Weights of a small GPT-style language model, trained from scratch on English Wikipedia: 12.8M parameters, RMSNorm before each block.
MLP neurons of a small language model. Each row is named by its layer, matrix (gate and up: input weights) and neuron, and shows model dimensions 0-159. Each number is 128 + 24 x the weight over its row's rms, rounded and kept within 0 to 255. Numbers have three digits each. A neuron's up and down rows have the sign that makes its largest values positive.
After each neuron's rows, "fires after" lists the tokens most often just before its 100 highest values on Wikipedia text that the model never trained on. A number after a token or word is its count.

L3.gate277:176131149151115154133116093132149113136129094101180132131110104138150144122176094107172144105113139162136127119117114088137190103134107129141173144096097101189138130115146115079117095112131117110145099112156142086114121109217081079160104154126124112109100148156140091145137153137111091129124152162154124142140145110164122124129161119144144154147093138153136133145140119123123103139138123156140111131163141141111105143090090129103106124112138127123094155152119122127159146136142100
L3.up277:157098138124174104158101135150105131109085105107141129170135130109148121097125095101126133169122156153120138091183151134117193113110132118151152126145164150114117138122100134102142101124109124123132092122128130129128132117104134131149122119114152084153100145098128126105169144104083154102100170127138128133145122111113137159152136121135149174109130078149166121139181150111066116138139113051114093102118110112089126092099135138165121121103125146149084130133080134127135119150099135
fires after: "," 60, "." 6

L5.gate237:132142168143118156093170117120128090123090112105122188115135143095129139131099130146109132142104149118132116162138107136088123117114087085157170143144118108133168103139169125066109161148173146124147141149187124117106130126149129146141134158159111083130116107128157117130104137112125129110158160115140096145153107104108113137127146085116123089116096126160108136139115118088128167128125100139085133090146151079195123119135149086116098117100118103117167140109106097154136132123108151
L5.up237:161146125120125108113122121162139123170133174064117126150149195145127115111134121141125159094117094128149158129135151191146127130109108112127099122125160122120143141126141110160124136150119093102146127136160143127099154124148064140185137143134167108121139122165110136138100091139118119133134148161118090099116119159159131040106155128172133125139117098141134151109127083078154157110095119102129127154113142150158126135116111113142121101121137141124142142152152131125130196133141099
fires after: "," 85, " the" 7

L6.gate264:085193115160113122144149153132111156140101144094139152120155152096139161129092140187122107113109136081132117143122077116109133136192118116171158145137137136134154123141133134105135131156127079133108130135099123089135114147165157109145103111115142128108118144094125093121123110147124085073141146143172075128115125138108107158113152130126112174126114143131107143175099144110106146139103121137094130099096121123112106126117137129061108086107120141129080135120130098124171135106158128
L6.up264:138142100162083125107126137125128121089133156167127127157100117139115139110166126148119138151145107121125094101099116128125133116137136083119165082087142138113092139156121156128067128140105072130137078128125151161152143090120138130159127117111114095181106100122109126142126150134161142094123132147138072107140096124112065130152133138106116131160143132127089135197107145130102096135150104089128120121139091114141143169073112082109125126134140141086131135106109090097121114129122115
fires after: " as" 35, " Website" 6, " of" 6, " is" 5, " As" 4

L3.gate299:080116129097124129124131109092137077131116087131148126137157156084137142097157143130101106117146116146143102126120126168111165115119108137121155139138161136168095111172110104109162151095108152065130135111122175121124104107118140090100134096165116127124148121122117112116117166119124168115105131140151086099167127150095151115074124080117150146136142131121120083135140180113091139147100137150125095122139148118178120101115110131117130174112131153094092112110082143111122147173154134
L3.up299:102175087138116093152152134142124159169135145135196165131104142133098142155116090107144124165124141134154148175131160134100091140151108133132139097144143189138131140133144128111104109113152130124125131116128105140118128095098122132119136163162151141125119112106129134140110143124150168110188159161118093157129157120125115125097110141055126101122196147079160157129135111100137087136122125172111132161101088116097120129153128131145086124122127152130084153133123109121133149160118114
fires after: " to" 58, " would" 4, " and" 4

L5.gate293:132048107133126152160081133155111098107127085105090124141122145171117091168123087150111138167099128131142116098153099146089140111116108136136126149080156119135120114136132126128166083112121122136142080177144129142135108111100144106101143133131139114130118109151161058085132141177104129135120128137142132085153087098120159122134123142117146134140151156148130129104140141149112090136134120113105113088136139107125110170139144136150154123106103125148105111152122095201140136123085129
L5.up293:126113140141107131147098155106139193110179126146114163097152118109154132136114121143070149132184091167086111137138132119134127111153077113107145103177128118112126152154158147100137152109145138161122121111144120097126100151116130113096126119128138115171098123157178104094150133142135122148160105178127190140154155127133137101162149104085143127116101125146107127115133126117136105118164126142122166145119134185166115119118093096156134176144128122186139115142131120110139108105126137
fires after: "\n" 28, "." 12, " that" 10, " because" 5

L7.gate133:102141183128130096122106144121119128136127144125101151114126151157072150180133144151130132121108158131124127159131124120119128130128083127168126124142104101168097152168147106130132113108152144117084149089104175086110085150127104132164139094148112134107124132126107056106107117151165131126157137134150133114124139174078164103142112108139118131106141107164163095122124142129154166112108171110084114169089194137128107125132136095083128129154143113137149127123144136147147121116130163
L7.up133:147121156111138120150135129134109142104112142115102143114136116176114189107151120092142063139110117090105128114140113161113106137132125127158127099128104115182142119168139159113131127141125109112120121136092128138112134133169139111164091175110138076135135100117131134129081145156123093156104086108147117129104152143119121163112178104148106128117087154124132141129115103129168177139094124116125148118089141124171116125108114060081158162119103112097158163143115082098129111124144152
fires after: "\n" 32, " |" 11, " m" 9, " China" 9, "|" 6

L7.gate34:117093168106178138126116077125099110141094100141146116122129144149134120174135126120131131165152143124114100083152116065138135082100124099159173120120067159149126086143171133106156127150120126139105125140127107122118098165169180107129113128159081082141160109147176141083142150133134148151148145127110127118144133120135182103106149135116135116165118087143147093116130137140098128126115148098120089101145110124150145088127121126144138159131143131114096145103129150126167135091115127
L7.up34:117169137140119135144094160139199166136159110132121142152111132100099156110149117092117124117128158117161184145130129127142164119133093073117112125129138143137128113165127103118088129108139113158100123109113150092132136095161126094130135159139101154161129108135129116120141106100103080115143135149125100107138135120154124109079176116166081137135131125118154169129124134175152107118121162143104137136088166109107114126167122147155129105098131088138154141111137143074089149162094079
fires after: "," 36, "." 13, "s" 7, " of" 5, ")," 4

L8.gate276:141149148126129127111138119092086110133077066112122162137142157093116150119133154096121082168129125103133132086122106128127102153127111122123173090091105086105134125112121128136134142140075118134139097164108135116135110156167149146159139127140118089121126068130106091096178104138111152135065120117150123133155102098149118159135129137161139119091113144092125091135131141109121094133138131147103084101139128109123152120114111103128126178117129134167096136163089074137158129120118150
L8.up276:110138168102156149085138139093113145142126135118139127124119149145160150116158121122085131160108146096116126113141109114151066127144140151141146086115154105139181095117182110131090113196096081118139100081135123125129162139166083151166111156108126120094130134144155148164156095172151133141110138122149088124150115147139126124122169139147092107158138170116145123119150156118144177134112141123111141134115138108111146114093125108117152138157088158168148143107102112098141150121102141
fires after: " in" 69, " is" 5, " of" 5, " as" 4

L8.gate182:136163140101136129157116108103077131129108173078118132086137132140154164149087169162151125157145140115160124116112105170099148092136104102137120124135140090148101149164086140145113129136161084123116139218146159112123104153141134142126136122102144123130106141112134148152148123144121130132134146144154093107155126126119143129149110143119094140079116161164097160127153123173118118155113168079085122124121119105143135132101105106147108121107117100149131136113179134117187135145154104
L8.up182:104105093108158086115132132107110107161096117108149117105121174114074151125097160150107097121167129119171156101167101151147172098154104107148127111136115112149095158145127137120115108131156136095093144162124156166133135142155095144105113143139160119104119125132120120098177115101104088156173149170124128142138111140150110131184125122135133144175109082132136114110141129144130149138092107115113105099162183119125145128144118109065168112135145120140109103139107116149130135162109160
fires after: "," 27, " is" 21, " |" 7, "\n" 7, ")," 6

L7.gate225:145130168122139136147154149156123151137128132134089118169126122119118133131127188104067173128166095095147122133113147120124104143143102131120118136134107126114158130193129095112148134110127101148108142135175133102126147150149116171124136153100119146147128123142120112116142140169131105090154081177124143119153073111126133131141150125126128098144120149099132093142175181150143071094158132094106146109163153124143162076116150102127123158088116139132082152170129140125093111152130127
L7.up225:110164103090143123099106135130097125094146110147146129149121136080129148130177100129114109114120114112123123097123120084136145131110116147135153110114154112119149154094161143117147126112144132091152135150101121155136122123116116126124102125156155138141146146108089137104173132128142153148117118108109084137108144136143183114161177118162157085122095084112089121122126121147091151109069132106136121163179112089127121120082149121166143133128164130122145102079192179126113119138077101
fires after: "\n" 80, "." 6

L3.gate205:114104137156161091118152096124126124174117093128125134135080122103142153174120134127202086126145136149149115095105117103129151095092164121167118146136093097127119136145106118102133134115095140158129122141116181099130105098147110154116149110127130136159144105068121143083145143109100096110136102173135162094127118118132129094148098100162137115100135116109129073174124105101095151106140115110124148131092149100126138160115106157110107086114097142148101123124158144126119115152092108
L3.up205:129146103159117141098119138116141133111126067138145161173089137113117107139094110139154094128141127153133131091123125157097161118120115111143118116155071070104144108160122095139135162093191149115148124135151154110135127105137137136170130111167143103130130117095138124094149113119146106121145100101180118122117123160107125119155097119158140120128123136089084122137082163151126139112154112107151121125167148126097149116120163122176127141082142123160100056137131144141169133134141090
fires after: "\n" 71, "|" 15

L7.gate80:127146134118118121140133139129113152140136110134169104125130100094161137121150145170096128126152105159127144132144146183129147098097134085153148136096098149146153150116119134116122166116118144153145088139126143148157128121153173071083145120139154143143127129153156112169105130100144115085141121158117111109102140113096086111117102109130093141158139120079091148151167148133172104115152128133106160185138162144159103125061098124105118124096114128154132101098113117098171113116111177
L7.up80:124129150109097086156146116101135134116130182131122107124145102107119140152130141119116117144119145115113168140124083136131130159196137094154155148137132110125107160111151128188128116112166141158140101155103081146112132107144147145084148121154114128101096152117143122102133142134151144134139134164127079133126125127119071189141135117105107123111129159092119136201142160121124116152110126124128107103182098130135161117123125112130080171146110094179102140103122105093101117150164128
fires after: " of" 15, " and" 13, " Party" 9, " to" 7, " Apps" 7, " in" 7

L5.gate69:145128134138127121125086088105091121159126137117096180145100143146083147156114139181154120122093159163128165197121123109108122111144151150111140110133117132173088153149134113130151111105110173124126150105153113091164089128097081172139168151102111160141137121098123145142092124141137116154122175142121130135144137108152156145120113115133153168101150131127155129138104102129158197140099100137112142148123142147153112128148100094090114111111132165149114086144147153148135136107114112
L5.up69:170171170126162148101116150148081122127114141162144148144143080132112131128126168099169160098109164084155151176130138101102130160131134157114109121116142106169133111117132128128118075150132127140117100133142123152158104096150118128120115174119116130125171123119159123143121151131156102124105131134136132153128117153113103144114049158155134090130135155125128133121099117119195126176123083105120115130124115129124117130162112103127150127121101158149069085141118160185107121138122141
fires after: " was" 51, " were" 12, " been" 10, " be" 7, " is" 4

L5.gate133:147103162176145141097146126109142132125123147142158117136124147146125118133147113130145109150137163130049151138142148092095138089170145126134187121133078112122134057150138138093142122114127129120121125132125132119131120113132107134146141131128092106148130088142160119100101089130121152084104117137084104113181111136099124135167084129129117140089112124111123129166118160115160174104130117122113117091113102079135120132067088119131112099122116129093134130146122126146167148087089091
L5.up133:141127142181158168146104129110118121115116129106188141104114127152138123081128104100084079154079181145161134112102142151105126159191144107153125131096116140147157149147148127099157157128131111114146138111148124122123133126132177167132122156125092134141120150126144095123089112134119085155141101138108166182158168120153152093108153143151131141106148117140100133138142125155148143132135121129165069125116121087118148111163123093125151115123142096109131132137167114126138117148168082
fires after: "'" 43, "." 8, " in" 8, " of" 7

L5.gate158:164101136107145116161092107097157099118106122137155160181059133163103140166155133141165115135116158118121107154148117090098158124101110113149134133122131133169129139117129130115089155100127148119138157132119125113133134123130126124106116097171162067109112078125129074142080138099115114083147129140141143167121113129121129100109110122115108120120103090122159087140117145130124133089136093173141115145122092092153122138147107123133097107138113173168128116125090175174129100133148119
L5.up158:149126145147135145060131149134138158136090151141091130167095118112142134194185158136108158145129095119146122095131117125124142102140142134149090139122108150097122153140111077148093137111160135136127171178118121116136116173123162145078160117167143095143144098157135146136122137138129141123102109147159132116161081151095120124067153124141123141138146089107128104171110122098117111117150124128104113149104162086140101118107133107114107107136147134155129104117163145090119110147104086
fires after: "==" 31, "W" 17, "===" 14, "\n" 6, ";" 6, " |" 5

L8.gate44:152151135116133118130096151199151104130112110107153169162112139158126132164153132090149157091114094099135126082101171147082154133148119138176110107130152121123094137186102133119145119122118104127126146179107130121127132136148128145107135095082111123144107134162104108127128113125147144090145130149151103120116093123140112108167109064133128149142117154171134106142139130112145127143100102136145137116071123127139088138052119127147155122147176117118129136156119153156133162147147104
L8.up44:174137164141109133097144113131124112118152125148109127115144122101086111133119176108104158089113159116135136170097153135145174163108133112134141142108136117132144152098112113169136152138153125124121173110159139133126078107142088132107106121140156089147078163154081104119126108116175133137121140131106131110122157135139113180106127151120128103160084103094136103108129090132090113143122120101141144130117099125083097129120147105125112153129137132213136129189144117136128172155155144
fires after: " the" 35, " a" 17, "|" 8, "-" 7, "s" 4, " in" 4

L3.gate80:122162124105121127125151132108094130131128123082110185176111130117080148156143138133071122082134137166130161131128096138103134071119133117119115118139139128148173147189142105066142176108151127135146144103174161091118147136117079131147102118163160071163132135131151121124133112128093113127142106100129127142125127065122111103125134139135140125181133152107119137121122121125116136138134109145116130134085128141120116143168149141106134078122128108126149108128122155117141085069124153
L3.up80:160139070153087167125114142102129151125130154127113132145138123107123125122104159139089113114152128134126109104108106086124099148130151176109097140143172133122104145143149093119141135114136142159148113121164130134159122116088084168125124096112143098153126158119151115075136145126120100144124127138141167129122104096144128129098117104107133168116144141121169140169102134103145144131086127100120122215116147132098111145140116118116116116144140078164097101083110197149160137114095099
fires after: "\n" 50, " 5" 9, " |" 5

L8.gate49:118114171099131134138139095137097074160131115150101145132101147141111155157154169113160051091096107126135134129141097099126159120152107122152155095091125136134110103186151128132166169123115097126140116164123146077165142117174112152153123098132141084139150101141086141116120153147133160100126103133108139111129134121112142105110119089133117139163108160128154119153141100076112150089115147110108103105094163136133089143119070115100131127108142134135131144122103136145102107122128114
L8.up49:106121147130179153121176125116096129124122114122141156142130094136092134185158126088156101098108130089151131093124155126154162141135100111163160143149089155130123139143134117137138163141131129132110106139160105092171182144154104116133128110132149097108145133121144114119115153135186121095142104169140112150140105125086134137095133125142085175131112145178117137142142123075105133074121125101112159179122141140109102140105073106149144097150125088115124136112121144124089095110135125
fires after: " (" 40, "|" 16, "-" 7, "\n" 7, "'" 6, " (19" 5

L8.gate279:135128142140120100123135120142089138122118112105086110157088143146172156165119109135147113153113124121107107110104073149080109146121142137180144161116131113169110149096115157146114100139145096106142148132120106150130125112142134090144112156125095110157090118153130139106098149131135182140096132143119122088092084122134113162133107116160103151132076148115185141117112104120174109139114141081118107118127117130088108131117102121118142134113120153105145131182088145175096103141184161
L8.up279:125127130105112120135130124138135154124123156173153096130085128121126114117086152135122088159115134150181111142127106100115162176097136176124121127129134138130103139110114137151146133118084161081147113127114150137119059136137103144121103109145123142138096161148113115125139148124151100103130136131133186118179131143090157125103127130141164114120195125145167097116136157128133092161187146089131114133108148131139124147108090131173165106079141138094139137176123101124129101123091097
fires after: "|" 79, "\n" 6

L3.gate186:139097153128121146182093087164090103155119116163124112148143138111143125115139154125102072178114160109153121132122131121128148124133128109146125118153173111143155136153099112134154117129176147111147116168139179118139103134141140162135108087151184122149119121101123095081121114116127116128095122110147113122125114107143156087097133056120123117139196140139165134144169140119152106141132100129163114119078128134077092124147151134134110109131118124127125134124110127151101171176121101
L3.up186:131129137130118139143125143138122144147090131151151117131102169119138116168108150125126162130176121129127137123139155119144124136095185124117145122159093090132138135125161104128148136124157094172145146111145179119144122131107109164125151124129041137133127140179128140162149121122133133112131135127110153136121157095169123114100140158149202117124153109119141110185126138059144140132160101135149140117120065179143094114105138127115100095156119117133132110113165153155119127147167093
fires after: "," 46, ";" 11, " |" 10

L5.gate315:103058103092139117178156093128136093155090101138091173138174137153140149130098131147131142138102135143116114114144097130111133114091164134140144136148098085154131110130110128110155175102111118128114166124092148064098099154137149176116137097140167106105133149181112125162078124138107143111142104165140155111118145128139157123110166105139139181103130117117145108137150116115120162153134177135098121130130156146159118128110135126149150145101116111144136110135144156102138107122108159
L5.up315:130077150073086116127150147111114105091105086165154136137116107151146150143185105104125104127122111130130156159130169124106104104135138148123122113151133132125117131131121149100132101123114124143145135126086154133105108129146122156129115090189109118147231141131095113168160124148099083124126114111104135122070110133179121122145111157126105139176118118132114153091108146147149124132095148092157104178115132102111134130150120147128156122146100142133126130099153117094124108132100123
fires after: "." 28, "," 24

L3.gate243:114095122110133164128119134118128097126136125127106148177076101120121175105092143118123113108102098135149182117117103130129146139116166161171178167111138113158087121147121124119163128115131097095108159171108115124184107151151145121135117150111112134136172110106103098126161165113142098118115149122147141144154152089154134127145117091149140158119071111166141084139073137117129179124158128131109153107107162121105065147100094138109143122152124163121139118124134115117138113126130107
L3.up243:131129146112163120151112173160124107121130157109120156157098132120117140088150174126083108135118105137162173112089143131153123110131172141147162133168148145139088151124121117139179128148159088098132099149096143149136114154158167113126093089138126115107161120114135100117133169123127129105130164155170150154161108136120137115108135135102140180170101105143149116084117134136116127164123128168088138099123157144097090087140139124058146120154148136102129128095138152137099128137125102
fires after: " (" 16, " " 15, "|" 10, " \"" 9, "-" 9

L7.gate105:105129180112133117115129088142103114145100165144152075143101125086157171191156129154097116113128110140141144144119147145084155140154128120137150114114173155158151105130160136140149091117142117130152140104146157131139170146128125157156143142122125164163140147132140105112100105132130142140128098115155110179122104080166129126133104075084130102113159135147121094110141159114069085163144099186122133126108110131115124121146141149099147119106119136098081137124116127131129141166098120
L7.up105:143096142122096062125166117141167099149103135114110122121145191095091113136124154134076158131126121193144098113123100121111128116117128132154138092126105146127143165107104110139129147150187134080130149096150138134136136116106111144100130119148207109136120129154118157182089105109128146138159125127124075137160118096134156141099118132138136117133160112160090150134146144113112136141145133147169148119108185138105120161144091122098108141124124118117140103140150108110090131137125099
fires after: " |" 58, ";" 7, "," 5, "==" 4

L5.gate31:108078128129103086116085126156107088156122118121104151122094105144115156139144114121115115126100105126098126171156075143116108100139106131166112142122096121164153117154144147121150169107118128104124127161124127114101121129115114153132184106225122113124156142114137105131131132109088157112155128098129149124150158121141138133165135106160141100143095125106133108135108130175107120113163124120108087125121184133080101109123193131108112128154129120162104108124110118179119140136103116
L5.up31:119091103137166105125072144166124118144133120131131131124152086125146153105159121155158174109129128126093155111128156117142151113110132178127136105176136170120132163118134143095149130112179096124137135126168107129124165184126107167102137106135170151138147108122124167105104131139124128135105133146099156126118151132171138120135120140144182159116118104141197132105127167153100151138094119117143110167120084171140130126111117116132134149127171143165165123116180140122142102127158166
fires after: "." 42, "\n" 18, " he" 5, " She" 4

L3.gate285:118133134116085139134148123165120093121155155133117112123132141149127131165158136121130085177146167096150103134136121144158136079122115126137141161144084144153115146122133083113124118124150069124117123140154165113142103104149108159128130102166116098131105142109169103108116140119105100136136148119155090117125107101157103107147112109160112119166136173113155128132139164100157101127100117112116145152136129140147099198157111107086158114103098085126101105089115149206125147111142152
L3.up285:129138139127110121147099136097147152124145137119136198103168138121163096150166113134119114146096132134133098122161097113131142108152112169111115134117126162136116144157147113130124148111110084148156074141133124130150106141132135148127094112090158122115135150080164122105167103101135097119132114148091143119155140082114150120134147103131150098131128155075132147150111137133092116121116085076146172129201135123131106108133123188110066134133111091118137106139168148139116119082129134
fires after: "\n" 41, "|---|---|" 17, "|---|" 8, "|" 7, "|---|---|---|" 5

L6.gate261:130127109145168109146130114126103055148123098120102133123118170149112105125110149142151110169179151094150128108128101109106160126092164099146120129171098137147158106135139113105140155117098139125126147125118172093130130098161110135099125064114189152120107119143147144142111106144147068156114121138164127106166124097093110083114148124160134120122133145149130129117141166142088137100136122124088132111080165146099117149096148061121114116099121146096113115120149135125119138118128137
L6.up261:108150107154160138100157143150091118141114121108134094115112103089087126122101178125139154114151152156137089092133117153174096070158075145123126131101136104125145107144111082120087102106092111123142115178137139097137134116140083116124095102127094124090127112151093147117128127151121089114114170124116108125099114139091154097135136128111114148117128129155136097143175144138101113148106139141108152127144066137163133113120156132106096090115141075128156163147155147151117113103118104
fires after: "\n" 26, " (" 18, " is" 7, "," 5, " was" 4

L3.gate296:107135127098124102117119128095122111149118138137147166110120165144158142148146102140101116126091168102148140114127162147111172148152108119154156143150120131156071131168151106093096113086134080131131120171118156097141101149150159136117172090111154097097156154120139109151131194107139077142157106134129105139144119105120123133104135092096106116146158136102126138154170165139105094124139131117100145116097138089087110138148124178135106126111091102133082137122106136134085135128092126
L3.up296:137110094087140106112117115126117125128151087111159142178110120115130132140105118147121139120073085164129153084109119142106118128133126107148119150116124139122104110114119106127160120127088150139157121161082072125143117148159105135149136118147109102135121156096111144059122188136121095083111129117116162126136118096134127148118124157103129102143158119149138105139156086138089158114130132124149127131097105086088087135116101109153090134140115080152070148161103145114143119149085083
fires after: "\n" 43, "|" 18, "-" 16, " " 7, " 2;" 5

L5.gate242:110149125073126152160105101138154125176112134137121135138150136152120165115134128158123096122102142104125159122102124107097124179169126129139134132152106143140140117143145106138136119128155106128133144169155097082111196148100094115159117109123139120130126131144101156140148070171125122158123103127118085157147145084122161154117125095133126158144093162157197149163120116108123145159117113118138134085125093150132165132160069146146093141149096109090106096109157153122138139114127117
L5.up242:118148117137165150116133120117141148129116114143141122101132132090102190134107139131142124171122106116121156105088091148118133102132157135129120090126102108137161124062169100149114172147114111152125156144128116131117164174119148112114121149156139154061145147154103148122153125130131136169130087140140094157128166121138124160107119097112118131151108080101120103162140147122125134076109132101123121137097130138095156100135108190160112107122125157131081147133139090115121139145105056
fires after: " |" 34, " Did" 8, "," 7, " 2" 4, " 0" 4

L5.gate106:123121126108121121093102119168092156145105172144092120114094125115129125127115146173118102092123153157144138191137114151131128109105099106141120134156160146121138131104128092081129144158160133139165158158168176138171127088119130191111121090158142102150142103144124155137120121131134123128125142093087129152198139142141131130163097136146116131134100086121136128153077133141099175177103143141132131110124121126115116140108133092132128113131122159122152099120148137125160137075081124
L5.up106:109108065189143139127103154114109098124106142159145106108099137159122092104130111117142160145152165139108090141163188150149106110133137107131132125121122131104132154128121114097109132123156120137139141131176108119129181096142109160101155162121087130111114113122135139085138099101125119126162145117100099122129108148101127135138081154118147115133166150110159122116109105139152090097134075116093151140171152129087109103131155133114123136151144121170184145113122148133106158102080164
fires after: " =" 53, "\n" 7

L6.gate169:125126147132110108142114134175117083098118136141120156161171083085146168175130138144109114133140110132089143163118152136115148130156127131121154137154084107129100074115149127136149086135131134106122073142096142108175137165135134121110138135116119128088135138137138133146130116133104094170106105115111167139119099103120161155176123103137115127129135156084138115159134133142135093157093157088122135126145108125151077138112114119087176126121074132096110165118175091149145124112093114
L6.up169:128120139132118162189106141085127120097132124117122149128195147123099146129122124137130109133071124116109118147132144095129167164107133107152124142104135140142112152113136114133171152164084093144113109128077135128137133147149142104164112137098172107142112114115142109101150131145114130148154139106164131134120145119197112103156123122084092101087139123107085121110136108091126150129153136133177140161080116132131116168114066141096146108124113071131129140140136102173132101113097111
fires after: " on" 60, "On" 13, " On" 8

L6.gate161:107118130108159159174109109099092150160121137137130115142121187098159164137145092106145115120073121139148173098140098076113163099105129108162157118138121106191127138140146084157128110115155149136119132141122133104093088149160139139175112101139145128171128137130140113112159123186143145115106125174166077147146144128168139109138153122117141118181101143147147128129123164095121130075109116122135118122143127136146076154123138119163136143108137128113098093126139148129130112138140118
L6.up161:114089122127137134106128142086122118100182139160078183114147120129123102091177140131139142159139113136167123110145067091122152117089072157125104133113139126146122152134143093137151100080142144105086119134120113124071099181128120139116097121139163142096116117172143128101103148150121119170100101146139124129145135179149143138159152130134156119147133094116132134122158140100156124099122102111092134103105120157122108151126135130147138142089088127092102159107171144141114130121098131
fires after: "," 43, " due" 9, "." 9, " (" 4

L5.gate100:135175119135111102085116108100125121165093102135128132144113156124119178124115161150121135171089102126151128101150121186135145095126140157141139158131095116145089133134136132099149135126130098077125119139141139113129099091142078166130150157149144089127140133133130142122107120135121101060137135164152121138142117156158105107106172108144160141164160094172154111152107142118118180153124104116083140103118162098095062126144122094131133135134131155104124130122112092122131144138145171
L5.up100:129139120142098106131121125095131128113119131138094086162152104123115126125130127102102148088154112126143118097160149120105097089131127116131130124143153115125136134161137137104129092138112114117117119138183150117157042095118170128088117137087131129161115093129166100152169115117103126109128114123163083150112125103110092122099114151126159104089123117114091154162064147104154140166134066112110134100154122137126079106107158145125118115121143190111124115137143130108140145085097126
fires after: " was" 18, " is" 17, " as" 16, " became" 9, " Website" 6, " www" 5

L7.gate285:097178119127116162143140090121097085115102123104130076156097120118113170157118136131098136098141123103111126114111134123112093113130109134143137097128092161098149095138107117097124182157107085129148109162158139122176156100118081128157159098132145096142127156124133174122119128160110141151139131093112111081120097121135144122125160107153135113144121128103119130141116124113129099116153158124112169074144168115126150166113095102124120096115138151194160144109115136099086131119160096
L7.up285:121155152175128115153132125133131157111100132137133077132126135175138120131122094143111136147131164135079142131083135105122140131127108124128147148148100088114126139149141090166145133138101103131129112153134164110089138113135098097158105104105129116117099154132080113105084146097137135127147153127119096157123143146123110127147133134122146129180118116168091101159096170134099179164117140081118139169166131143119095160113125159091128161153136128084127132124196162121120114076167107
fires after: " of" 16, "'" 14, " in" 12, "==" 8, " the" 6, "\n" 6

L3.gate72:115158146124126115116147115093099143151109113118126171137134121090129150140135199111138061144089149097195157116112120123131150101174139109165170164130119120133168125163124109125154161108140136095100136146112182102153087146133129113124096124110156083079124105150105120120135106111138112107119123159131148130138110150122110092108124127128110122152116108137153118168116136155104143145149131110128112114114156130088107146154115124111121124118119152118088089132119122175172148126068083
L3.up72:131151140161134141048142125140120157115133126146123136065124112124129166124105152132125150140125142120119123124117118122153090116118128109149099110111103059126118125148128079148173161165131127135122160147130198144133111183120148111099097161136145127120137119137140148098148164139141122087141114127133138159145155151175146158140138130105108122126095123164157112163136115160108153152185131130131160110135152092133129129133152140152128154168137145133093115116204117121109136147093165
fires after: "==" 18, "(" 14, " " 13, "." 12, ":" 5

L3.gate161:139112192122153149150144087121136098128153126155127126148151084162138117136133136120144131104096110135149126134116134088101126151126142118151166105101151101167114110130126106161143114131148108143091143129127084109166080153128137153175153155141116185153126072097115138162121114137141089141103199139115107104140110110082105091127113076192116143158154158148152123158121117132120149123153125140166130101142093136098095106122116127125129134120130119117104150150132158164111119121126089
L3.up161:148070114123159103135139117151136108114131096135112127179151100109121118136115141130098123085063155136097176124118120159145149200136155107141142136096132138128099128136101118147141132127091110118123131117114120105156205153125130125112133136146110121166151120099098114096118119129126099092125135131127117157133089153074129126128117132132096106143111168131112151085125124150044125122123188114138111111107143100120115147135134129095135136140129097082099120115163141155118138146079132
fires after: " (" 24, "\n" 23, " the" 22, "|" 17, " " 4

L6.gate276:173141122126121106086164117134135118129079126141125144159163114141135153167115156159136134129135146134169147118126114100128172093126097122159137169154150113161134125148123145156115158120152129089130142111164154114131087113135115143144138120136121099138145086136153148158102088150115161124122138161150114141169125104084122095088104126140108155140109111105147125160136185138150191128179129104105091138114179140112100161118136077135085123157101152107127099144144106131132119118077115
L6.up276:110141114139128085101181157135130128090107114096163126131112139117144117126149174142155134138167131130187163138128127138157135129144122115128167123144173113131129193136154164134153094113154115091096105132166113119133134104122103130138112173101081116105123125116168101144126115112095111124141142185134147158148124134110071119069147140140133092130140098120103131142119169109145165147167105084092141135124145138119065089139110122140117146099105126140105124137140138102112153124108158
fires after: " served" 15, " was" 12, " as" 9, " is" 8, " became" 5, " serving" 4

L8.gate165:084115121150182124166116129084111127144096143096117133109143140121138113167150122152167104122158167141115116101141095145107129129116131143151131114140126135134125125154122091140122091147128081113129123155113121125113126146140119174129132113109146121101106076137082123152097135181175144107123079150124141135144119125162190122177140085115099180095119157091117152165107137180097179148088101129133138144111132127169107159124119119102163109103130099080126120134137114140127106120136128
L8.up165:106143146101085149170170122145126139106143158131098128134115114108160136155142061129096089136122089134135099126123107136085148140112126145139126132144135098106124123106115095118150114167140169157155123120087117095116124111163123102143122175133117086148137123179117095097116136139121165105117121126116122104079121115125130136145114133167155148107129156102133124127189106103153119122112107109127140120107125125152107166115094116157161104097091111124157116150070140089133086192091108
fires after: "\n" 34, " Released" 8, "|" 7, " On" 5, "On" 5

L8.gate235:150135163121114136133127141126131113145133093123108162118119169130152136148125106130100163147090130140154146114131130119124096123142094116185201102097106108136118149165134083127143120124115146097139111115125139097133159137143165106140159127121130093088088100169123114120132135119108153093118139115136143167158109117088088132142140118142114129110098189132143104164080132089143143116142144123096144056143161110144169124114114082108129143087130143136120154157078149137149113129077119
L8.up235:127134110157109113097149097124130195110147107136096139109129126124169138110094123120112174068122175106129120163127091114128154086097096104110135111099158133130124132106142138114147132151091101120153103165121115121118121141140152135118115106120136122150094160117101114068134133149115170107123168145138104093123130112127064117149156142125156142105140119145164174148127178148139122148110138162108119114143130107161150123114146105131155122163162138141090128152143107156178155169084153
fires after: "." 49, ":" 17, "," 5